MLP neurons of a small language model. Each row is named by its layer, matrix (gate and up: input weights) and neuron, and shows model dimensions 160-351. Each number is 128 + 32 x the weight over its row's rms, rounded and kept within 0 to 255. Numbers have three digits each. A neuron's up and down rows have the sign that makes its largest values positive.
After each neuron's rows, "fires after" lists the tokens most often just before its 100 highest values on Wikipedia text that the model never trained on; "fires in" lists the words (lower case) most often at its 100 highest values on Wikipedia text that the model never trained on.

L5.gate813:117102118124180145099125104157141139170104151108096133162122076125120130128091111110104143165191133074157124101149124072081157162166108121099140095116146083108132131133194170181161122159134095163171154050152108099094150158110135149137140046085112147111109119161095130163132105163089128122127116110132117150124138086091098132139114080115137132206207151120140122135161113166171105115144141145170160155106140146144147114106145104096094078165178113097135170065137106099117110145161152094136189147065209105202104112143116137116162166129129140125083053139144140156161181164165135112
L5.up813:137105094095148125129131114169135099165184139090134085159095123073129117101068136129153126097175173097115133106128149152092114152115214128109138163132129069125113127179118176175151139132124122144116128101226181116125169171100126149127129140063101075128125092113080167067205085119162126136190096178144144135137144168173185079183138107132100113039168157102186075110173071100118115184083152133095146201129153081141133150116161114114124090157141166108142045126129098085158084133148145071111098142171152117123148118164150145067159075151128098119146082124160138076084130125083103147
fires after: " the", "'s", " The", " ("
fires in: "first", "only", "loan", "biggest", "name", "number"

L5.gate622:086211160177143149144117158055088128120111135105106149091188063141103075139144135078100140179139190128140108095124094153105157095139150175119105120115129157095121075130159185091136110094083087104167096119179087130124164178179083138099150092127155083121102085082131117134111142118098116098105134088106134133146079116121197104135095135136121151164156145174127180095158193083098108156148096180088139141107113172062159125149136178075083180122132125086111145105146134149062105131094140080166116118150178113158113112194118168152141061163098119055138135092101132115104121112127092103
L5.up622:135142125133201114141122101136101101137103143188103161145168113107046082137085122176133085178074138128133107126172092117135128146136158146160180101152134121092122117115130169125132159092069135137188087165161129155157148104124112084098084111152163146160065121091150188115159082126180106147142085082127114088141106096121146119152169166095128126173108160162132137153113144161152103127112126187149051075139131138166154091065169135085110131123149136114136150067136140156095161109153117145152138122127108223181111107133151121217159085145091070099164120148141167106110120164053143121
fires after: "1", "2"
fires in: "11", "20", "12", "10", "13"

L2.gate1016:132100139172161128097109087167146168106126104119146172171126160140117144125160159116131106126125133088130150117132116153113149140148110120120129070123147179179168114130138131111141075095128136097153095143178133140125158151103154086177151136170075111106126080172097119092160162121075134108113207145130078168065133119085179115096138148115086160132082098095122088128062175146067162145150200153116122141117203056172152157104139146143063138147095121153079119170137167105114073082149092134137125151102101150132148108115154164088093093090162146140152175128113092131173077129161083121
L2.up1016:102117203097162167134099116142086132109125105149149132200068089175141122111196151151159074118071131089143084073087121168127111178140112095174122090146152129146126107121112153128128176106116075113121154156130148071118118144134135120146120121158126164103093189173126122088190094123074129140104168219156048117149121117045120089099110132123134096065166174090136087115126196108188115151147061153192153109143152080146102134154145157147146138151076082135115114116146110092152087135157103107142097125121144153161142158117120108128095095086110135095104159161078137100206131134106180099
fires after: ".", " \"", ".\n\n", " (", " =\n\n"
fires in: "a", "one"

L2.gate789:139144088103148121157165134123100127116170106147150096117162097144097163120093091143102166137079124086124133111106152165131148123062128150129140155071120144144097153089177129135117123145100138070131100162149138132154187103134130091078083139081131158131110078108135167132138111148128096123106151107154149156088103170152140095133122132134127133175133145115090085132144119166117125123150125165106126106102170122143167124124091115115200097126138184167155172172078089088100146157125063202082104124072105098255157098097149145185119144096152115155157113100137129148096121120071132152
L2.up789:070140117112118136169087135135161157169170150142145131150123128160098169168066058141097117195148141131135098167170116113109106139116122192122151156108129109189114100164140129103100141139059116123120110137132154135213137068055200076156164151085188089073130167103122096207198196110101058084133143114146161122088120092081134089155203149162132178113093110104125137082139175148101139107136153091084182099079111147110101154088131137101159099119162175093070134107153082139131140102166130172121101083064114064153119142142121090228059120063141085121134156096165148098171110183104125138
fires after: " ", "\n"
fires in: "4", "5", "9", "978"

L2.gate541:140164176149168087094151136114147131065094111161168102097120164132050213156194133129138082185152122059070131162096178196139098133144128053233104142115079130140115142158197118099137156120139144057163141125118122088105103117089156181198167063112101094157147131078135107150158112147130076135105157119091111110155144118156125137204132149095120132116111143129065119161144101142093208130125127116086172127130147103166128097063151130177134149122126162122198128087110101184153123129148155164064109144102153176181146139097080175125140116104176122104144158117162160146095088106199123183
L2.up541:093141212182094119183154114159133109130164148179153099128138130091085112166152140167142145186148127097060124159125123201067179131170093135155114150127154078129126120194212138147131133119152110135112142138122166138116069141085124110192181097114146114118129100149070037118161099174181126185134147137086140096119133144139133180160172091152164093127141152112173140171147128148165159136132147126057140117112153147137069168107118100169139072100133180109187150145091164125141186130121114094110115115167142178135117124125080124112207171106080049118163151109121145154123062069139134169
fires after: " ", "–", "°"
fires in: "5", "51"

L5.gate379:115165089123093181124151156107129071134134120134160199088145084083110091134173115105117110078148136155186139096160151147181169069190135111142111117188091100181072139121180088125127147107160135134162128100166092134140111107065111206088075050098156171146148129158197136107132114143153147126096183101094085138091138091121147149100111231101131134144129091142175078128080120146136161149104101133085100186123094140107145135103133070082150156055109072118092135132053164152141116141116141151137140077110124163155130133131083153157106116091093160080182118146110107142160175127174119146
L5.up379:115148120084130097105163130171142173150132101131130059108124164082126155114151130149083080134147139085149137110113177120170137058094138150099155157106121179151126133181081141170109141122111098152102108161157081132138135068081120130175090177089155106105178154112128055095111122131082097120175100136090146115147157135072063097131104105091088161101144117154136168098129136106118166086157126134120164162134143184127109136144112129131119151065138201102146133105139164143075099144157068119170180163099034139159175142106086143097156157180170088116106190078122124088119099135185144191
fires after: " with", " has", " a", " had", " an"
fires in: "a", "an", "with", "average"

L2.gate998:095070128102126167110118105092146097127122142150145131116071165064117218189103088135139128161112151127146149211054132167090151136104131134201062061121133127097141065103099167148140099152116130116091127077138121146106149204143075083135113103177054159116134116136169072165104086133114169154137185107172119150215106086154068110095124173059169116195184152114133160079133131120102165123115116127097123074153123112151171151104089088120098151136161150133119076123092154076130108059144172134133178180116089108163148162142120155134144110130136110134100159147158152114131067175135113098
L2.up998:139181124140121075088102171143127152133174124181134037133131111133085117098143141171090108124138134160167133127093105163064157139137081159219127169151107133057131137128170140131120163094116040099144114184148159103180104164087069103166132152079139099150127182082088121157130165124108142138156123167149163175148145167152135149135158169160104109150126190109180085118125133093080174072145060150137105150110146159212092129097166097169170141112179166093162148115136079147163077128166135143100106104169119125100187144179151113175149130160137107084124183178139103138083151127111124141
fires after: " ", "–", " −"
fires in: "9", "8", "978", "7", "91"

L2.gate640:129196087093097174065105128104146112131067119119118152060104132090116172108148138110088175120057117161119095117155118067133117156124160066164147159146147102153075120122076104135122101139094141149139139096144148160095142111165154121082111157122112056137132122129161126119123120202168159106144103141100193130144174138134151109094122092155082134054108158143152148096137138114186107123128122101156147115098114119133117151171101150078112171144130118177081159116115169112076135089109151142089118126133182136067058094152213067150059121148110108109130112168193159115085122170147148173
L2.up640:119117098131164179167158087130098144075142150086127137153061164111160111098107131124136125141156178096116167122121146154187115074130130129146140089059133098113163124112111040096151165059172126154102143140126141133109096193139140150142132078039144158129082137188148159101120161140140164036144105072097161126098114136119157105134103102146087087171111071170106102127165121136142121134151142127153149107088132087067140163090087150174117110115135110105151142125145144122146120163135087102171136145122119125095156136203115146101130196152102130151135095092116134141132201124112142095
fires after: "1", "2"
fires in: "12", "11", "21"

L2.gate469:125172053135110151110128156172108108116125149093119162132075167099180047107096134139138148098163124163152163093170140114113147084130125159103146126136163111149128146153113074146131149131082136125062130135083119108138116142124099116137155127069116086090126101167106199107103107149169187120148103128155130140111189185081143092098083135158057078114109145189117128075159111107128135207159133096161092107195097105096167083132120116099165135131110102100090047138127147163104149131183092097176154153146108072058154153163165115108078173212103187155116132169132151103151176144136175076
L2.up469:098156078147115159130140143090073083158061075146116147124138123197102172104093150169160138163130124096076130149106068073155160104122151108103147139147150103108120133116115126124112086133106130100101112081119128168137157178118168072160138116118096037146155147116125210185128142092188162126098094078087081182123174143148073099135093127144106149132107145170127119105178104153114090177128122199104117105180149128127168156089179117082137127130132111114105104109127102142103170101133075146145089208148163074098093159158148135101061119177091117134120130133067170127195140144180124113
fires after: "9", "1", "2", "4"
fires in: "11", "1991", "41", "91", "119", "21"